From a checkpoint of a small transformer trained on Wikipedia: 203M tokens.
MLP neurons of a small language model. Each row is named by its layer, matrix (gate and up: input weights) and neuron, and shows model dimensions 96-191. Each number is 128 + 24 x the weight over its row's rms, rounded and kept within 0 to 255. A neuron's up and down rows have the sign that makes its largest values positive.
After each neuron's rows, "fires in" lists the words (lower case) most often at its 100 highest values on Wikipedia text that the model never trained on. A number after a token or word is its count.

L6.gate616 [158 109 108 138 120 115  81 142 119 150 102 135 164 175 127 117  91 147 121 192 101 140 113 146 130 189 135 119 135 159 140 116 128  79 152  83  78 161 176 102 124 124 103 126  92 109 114 151 126 120 150 121 137 118 149 122 119 171 114  90 111 124 116  92 136 160 137  96 119 127 141 113 155 147 124 147 178 168 102 165 132 110 161 170 146 154 116 115 120 117 126 128 138  95 120 128]
L6.up616 [129 119 112 130 123 138 125 133 112 163 137  74  84 137 122 110 125 126 117 135 138 172 133 108 169 139 122 159 110 109 122  91 144 118 172 131  98 139 146 120 115 132 127 134 116 111 132 174  77  76 126  98 115 136 118 110 112 100 141 176 149 147 125 151 120  80 141 141  76 120 140 151 140 107 137 108 116 111 124 146  99 146 142 170 139 166 126 120 113 149 111 155 122 104 102 141]
fires in: "and" 21, "for" 14, "with" 13, "to" 11, "at" 9, "on" 8

L4.gate298 [132 150  87 136  98 114  91  93  94 117  92 116 128 124 148 137 129 102 138 131 116  86 131  82 109 110 157 102 169 106 120 177 117 158 128 126 103 133 140 111 157 150 150 160 140  97  70  73 139 160 150 154 132 120 104 186 144  79 140 144 130 149 126 115 140 134 148 151 126 153 118 152 108 112 116  90 140 140 120 118 123  83  93 157 101 140 138 135 164  98 105  92 117 145 145  95]
L4.up298 [110 129 133 100 108 125  98 129 142  83 137 118 145 107 130 154 133 117 141 136 175 153 127 129 133 134 130 137 123 154 168 109 119 136 142 158 119 140 185 142 155 157 134  95 155 133 134  83 140 134 134 143 100 172 108 158 138 141  96  92 120 154 192  76 109 113 176 114 171 121 101 131 116 144 119 107 132 110 130 165 100 113 129 135 127 129  96 154 115  97 154 126  82 130 147 155]
fires in: "to" 24, "from" 14, "first" 12, "second" 6, "into" 6

L7.gate301 [132 147 102  78 113 101 108 107 131 143 139 144 138 138 156 150 129 126 113 151 139 148 138 136 169 126 154 137 160 134 126  94 105 166 158 127 134 123 118 143 107 175 125 119  94 122 153 100 180 111 152 154 125 132 120 147 132 139 131 104 179 111  98 139  97  85 164 127 143 111 153 132 128 120 125 210 115  92 162 174 156 143 140 103 101 122  61 127 173 135 118 104 104 145 149 133]
L7.up301 [101 131 127  79 161 102 153 116 121  73 105 116 117 126  84 137  99 148 113 146 111 150 144 103 105 106 159 123 130  87 134 136  97 170 139 104 131 111 146 120 128 165 150 127 153 109 170  68 124 151 160 104 142 132 109 177 107 114 158 147 124 146 165 143 135 170  99 127 121 116 152 120 167 106 110 185 149 104 128 155 127 107 141  85 144 136 163 178 117 114 156 127 123  98 135 144]
fires in: "was" 24, "were" 9, "are" 6, "is" 5, "made" 5, "be" 4

L8.gate81 [145 107 106 131 156 117 110 154 129 148 145 178 155 104 137 134 111 124 133 103 151 120 126 165 122 109 100 107 127 167 123  89 121 179 145 186 105 157 183 101 137 124 160 211 119 135 104 149 126 122 128 150 134  90  99 123 121 111 105 145 106 139 144 113 105 104 136  95 119 146 118  82 143 139 127 126  92 103 133 128 128 116 157 118 128 166 124 111 110 120 122 110  83 132 129 150]
L8.up81 [164 111 116 133 125  97 132 146 130 129 105 188 119 124  88 122  84 124 144 159 144 152 141 142 141 128  96 110 111 145 138 125 164 173 116 158 140 122 165  74 130  83 125 160 123 142  79 111 128 163 141 146 146 135 116 155 114  96 121 111 103 139 133  99 111 122 114 149 149 130 116 107 136 132 149 121 107 117 140 125 133 129 118 109 123 134 113 116 133 130 109 135 119  96 157  95]
fires in: "and" 71, "that" 7

L4.gate149 [150 102 125 145 121 156 134 111 126 173  95 129 104 136 108 113 140 110 136 117 144 158 130 167 125 129 136 163 128 149  81 117  52 147 162 162 119 141 159 140 168 138 134 118  93 111 125 123 141 134  94 128 129 143 147  76  89 125 142 120 109 135 123 103  85 141 115 131 138 133 194 159 126 131  93 115  78 160 144 128  96 104 151 122 140 131 131 132 156 133 132 153  70 122  91 163]
L4.up149 [143 115 105 180 108 100 123 144  84 144 166 154  91 148  93 116  96 119 149 114 115 127 145 160 102 149 164 170 104 169 117 101 134 112 149 109 147 124 138 148 141 165  73  79  93 156 110 126 107 122 148 132 110 153 165 114  84 119 159 124 116 112  87  99 157 133 106 145 156 140 101 212 110 117 139 135 138 197 118 119  70 184  93 150 134 118  85 122 156 116 116 115 139 119 108 135]
fires in: "of" 25, "that" 8, "where" 7, "while" 7, "if" 6, "time" 6

L7.gate2 [153 124 104 141 140 130 104 119 101 147 116 169 109 147 123 109 116  78 112  99 135 121 146 141 120 127 135 118 147 118 117 152 121 156 153 174 111 126 124 162 158  84 105 117 107 122 160  99 152 122 166  83  85 103 147 181 107 130 127  87 114 137 149 116 110 108 169 159 118 143 136 122 102  85 164 147 124 159 145 138 147 148 136 161 141 139 141 135 162 156  97 128  93 153 140  96]
L7.up2 [131  87 136 112 105 148 111 126  99 103 125 156 133 142 176 124 142 142 104 116 108 139 106 169 136 128 138 134  76 113 165 129 109 128 141 124 120 102 129 130 119 121 142 102 124 168 126 129  96 112 168 155 162  96 121 125 116 177 134 108 111 105 135 133 180 169 146 117 130 176 137 113 185 174  77 119  80 112 158 145 130  94 120 114  99 160 136 140 141 161 101  71 115 103 116 137]
fires in: "that" 41, "of" 10, "whether" 4, "how" 4, "left" 4

L7.gate359 [112  91 144 120 126 138  89  78 145 132 120 141 154 113  90 108 154 117 115 122 119  93 127 101 123 126  96 117 137 104 111 123 121 154 101 114 155 104 120  98 121 134 185 121 117  85 120 102 140 167 130 137 108 103 125  81 145 117 154  82 131 131 125 106 142 100  84 172 114 136 108 145 156 105 167 181  99 123 139 110 126 130 133 116 135 143 139 167 151 138 120 113 146 115 176 144]
L7.up359 [123 140 122 122  70 127 163 126 109 115  97 136 118 138 131 108 115 129 123 149 142 155 136 168 152 129 121 109 145  94 155 149 127 176 117 121 124 117  91  90 177 133 152 117 130 121 149 116  79 112 132 141 108 109 113 137 138 126 107 149 122 124 110 123 139  94 113 121  98  93 109  85 151 105 117 121  83 128 131 123 126 124 123 117 157 108 169 118 158 138 105 121 145 152 131 125]
fires in: "be" 29, "and" 20, "was" 13, "first" 6, "is" 5

L6.gate474 [130 136 119 100 116 113 139 144 133 141 123 127  61 161  70 108 143 131 130 135 134 165 135  77 139  91 124 148 142 127 131 152 128 168 156 140 176 130 141 102 157 139  91  78 138 126 125 118 127 126 129 106 118 126 112 159 135 110 112 127 165 115 172 122 139 132 113  96 149 126 107 135 175  81 156 108 138 134 157 125  92 144 109 109  99 120 115 163 182 144 130 122 110 125 151 116]
L6.up474 [103 166 105 121 162 125 126 132 148 106 129 102 188 142 173 134  90 112 111 162 142 127 135 129 128 173 142 155 144 127 106  97 111 144 124 138 126  78 134 136 106 110 111 151 134 147 135  95 121 123 109 167 134 127  85 128 151 187 100 142 128 101 109 127 156 101 123 102 153 126 147 136 155  81 147 108 123 135 121 153 106  97 145  86 103 178 128 183 115 142  94 112 128 134 139 115]
fires in: "is" 14, "has" 13, "also" 12, "website" 9, "are" 7

L7.gate338 [152 106 136 175 102 148 103 121 132  96  82 124 152 166 113 132 132 112 101 151 143  96 122  97 138 134  94 135  80  96 183 112 135 119 102  90 124 144 169 133  96 135 107 129  48 112 129 112 174 115 166 107  96 145 125 101 115 158 126 146 125 103 126 111 141  88 122  91  67 147 124 157 110 129 112 132 143 132 136 127 131 113 103  97  97 151 146 127 113 134 116 155 115  91 115  74]
L7.up338 [140 116 107 172 149  93  93 140 126 146 142 107 150  76 145 121 134 138 123  98 145 128 132 172 115 104 117 184 108 141 137 144 124 112 134 151 124  99 158 121 135  73 146 136  99 127 145 132 153 129 124 101 108 127  88 143 152 155  86  94 106 138 167 167 118  69 157 131 158  95 106 151 138 122 100 126 148 128 139  94 125 118 142 141 125  91 142 106 121 114 109 137 131 145  83  86]
fires in: "more" 25, "most" 20, "no" 6, "much" 6, "less" 5, "some" 5

L6.gate396 [123 124 115 126 120 145 104 132 130 144 134 171 108  83 122 149 150  82 170 105 110  95 127 149 158 124 144 142 124 180 157 137 151 119 134 166 138 166 133 164 105 104 131 194 146 125 118 157 131 107 119 124 125 117 105 131 152 157 161 135 114 100 136 113 103 119 148 116 116 132 107 133 160 178 133 160 100 115  94 124  97  80 141 130 119 111 128 109 123 152 112 134 107 151 135 103]
L6.up396 [162 115 117 133 129 130 132 155 143 131 116 137 115 115  75 154 143  97 143 151 160  98 120 135 146 110 159  77 122 134 110 107 149  99 122 106 149 131  97 131 123 146 145 143 169 117 105 124 123 143 154  83 152 171 121 143 103 130 113 119  91 132 119 103 148  82 101 115 135 111 114 120 172 116 117 116  98 133  86 168  93 174 114 143 131 134 139 113 109 130 158  87 134 123 129 115]
fires in: "on" 67, "that" 6, "of" 6, "ozone" 4

L4.gate213 [128 137 117 107  95  99 126 142 144 119  95 156 102 135 136 100 121 102 135 176 144 133 119 144 111 116 181 114 164 120 127 118 139 122 149 126 116 143 150 147 129 142 121 126 111 128 139 104 108 124 132 103 140 148 166 101 151 125 157 115 143 152 148 109  44 128 137 155 125 147  79 184 148 118 123 125 154 114 157 121 146 125  99 159 169 107 160 108 155 129 132 135 138 159 163 103]
L4.up213 [134 136  87 121 125  93  79 103 126 102 113 137 142 132 121 166  87 129 143 138 167 141 130 121 136 110 143 125 126 140 124 149 193 109 114 131 108 113 142 137 124  96 113  83 124 125 157  97 106 108 143 103 117 103 115  64 119 133  99 102 120 129 129 138 109  90 148 152 114 126 155 120 117 156 126  98 126 144 140  54 159 179 119 143 146 141 134 153 133 137 105 117 115 133 151 164]
fires in: "to" 29, "through" 14, "from" 7, "boulard" 5, "then" 4

L8.gate441 [123 166 139 129 101 135 129  85  91 108 155 115 145 113 106  94 140 151 175 148 154 146 134 131 153 111 151 126 132 110 132 124 144 148 156 137 117 140  89 152 143 130 145 170  95 100 124 108  95 134 129  76 131 166 152  89 109 108 140  86 115 168  78  99 120 128 126 113 137 140  95  93 160 151 125 125 117 153 107 151 130 163 104 182 161 141 119 146 134 146 140 148 138  99 120 127]
L8.up441 [162 170  95 144 124 152 160 149 130  78 151 128 140 121 151 146 116 117 129 152 169 176 123 142 113 117 126 131 155  84 135 100 126 112 165 148 128 112 148 109  95 121 141 153 115 122 105 120 127 149 120  57 109 117 138 117 148 122 110 138  90 145 131 131 136 112 103 133  90 131 127 146 157 117 109 141 147 126 138 125 122 153 143 125 118 105 134 106 156 144 115 144 145  99 181 150]
fires in: "of" 21, "a" 14, "to" 13, "worst" 9, "on" 5

L6.gate405 [111 154  97 168 112 129 110 122  82 115 110  98 167 161 143 145 119 118 108 124  89 131 154 111  99 126 105 125 145  96 140 101 120 109 146 112 129 196  95 116 140 175 137 151 142 113 145 131 131  67 168 119 109 115 112 167 100 130 139 119 155  77 117 167 179  81 117 140 142 131 109  99 141  57 169  71 129 150 110  86  88 161 120 139 115 135 146 116 156 127  99 126 117 129 138 134]
L6.up405 [ 99 138 120  98 160  95 128 131  96 121 150 135 101 150 113 113 123 115  98 118 132 124 161 140 132 155  89 146 133 103 167 106 146  93 133 142  70 119 142  82 146 139 111 147 149 107 130 127 151  90 145 149 135 118 121 119 128 117 118 138 123 106 129 126 162 118 146 157 156 111 124  93 137  97  76 134  93 156 120 114 114 173 170 132  99 113 164 108 185 115 114  89 132 141 146  89]
fires in: "the" 54, "of" 20, "from" 7, "to" 4

L7.gate644 [115 122 110  85 181 124 103 143 125 167 169 104 160 155  98 104 133 158 115 104 179 120 108 129 113 109 102 119 126 118 134 127  93 175 138 132 134 101 131 105 129 101 106 143 139 145 145 113 154 137 126 125  79 103 134 128 159 194  99 126 130 177 149 139  88 149 104 127 124 129 137 183 156  90 117  95 149 136 107 125 135 116 152 120 128 118 122 143 138 169 112 136  84 109  81  96]
L7.up644 [133 113  91 155 104 130 101 158 118 141 135 133 208 129 117 134  97 132 154 126  93 122 102 125 147 156 146  88 119  84 113 122 130 152 153 135 119 142 147 115 118  80 106 120 158 148 115  92 115 121 108 134 110  51 116 155 132 158 130 148 111 112 121 127  86 127 150 125 101 148 110 136 111  94  91  87 158 127  88 110 141  87  74 106 162 139 108 135 133 148 142 106 137 149 123  87]
fires in: "that" 16, "t" 12, "not" 12, "of" 10, "7" 8, "17" 4

L6.gate376 [121 141 122 143 151 136 115 117 103 115 134 126 181 105 118 144 135 114 135 131 127 110 148 104 152  91 107 150 169  82 157 145 103 170 131  62  78  99 138 123 115 138 150 126  86 123 109 108 134 118 125  60 127 170 120 143 195 147 134  60 185 133 101 132 147 133 101  92  90 141 147 110  80 107 121 155 184 145 152 140 136 109 138 116 125 128 125 111 133 138 140 135 117 148 112 107]
L6.up376 [137 106 166 120 136 103 101  94  94 108 120 103 120 128  90 140  95 144 145 129 135 138 142 146  97  93 135  95 137 116 129 132 141 154 139 128 114 157 166 131 132 115 123 106 164 134 139 194 183 126 140 135 143  81 142  92 187 124 168 139 119 123 133 115 131 126 121  76 119  92 119 151 120 126 117 108 163  86 140 128 118 123 131 105 141 178 116 121 131 120 123 122 122 196 105 137]
fires in: "most" 19, "more" 18, "known" 10, "chamber" 5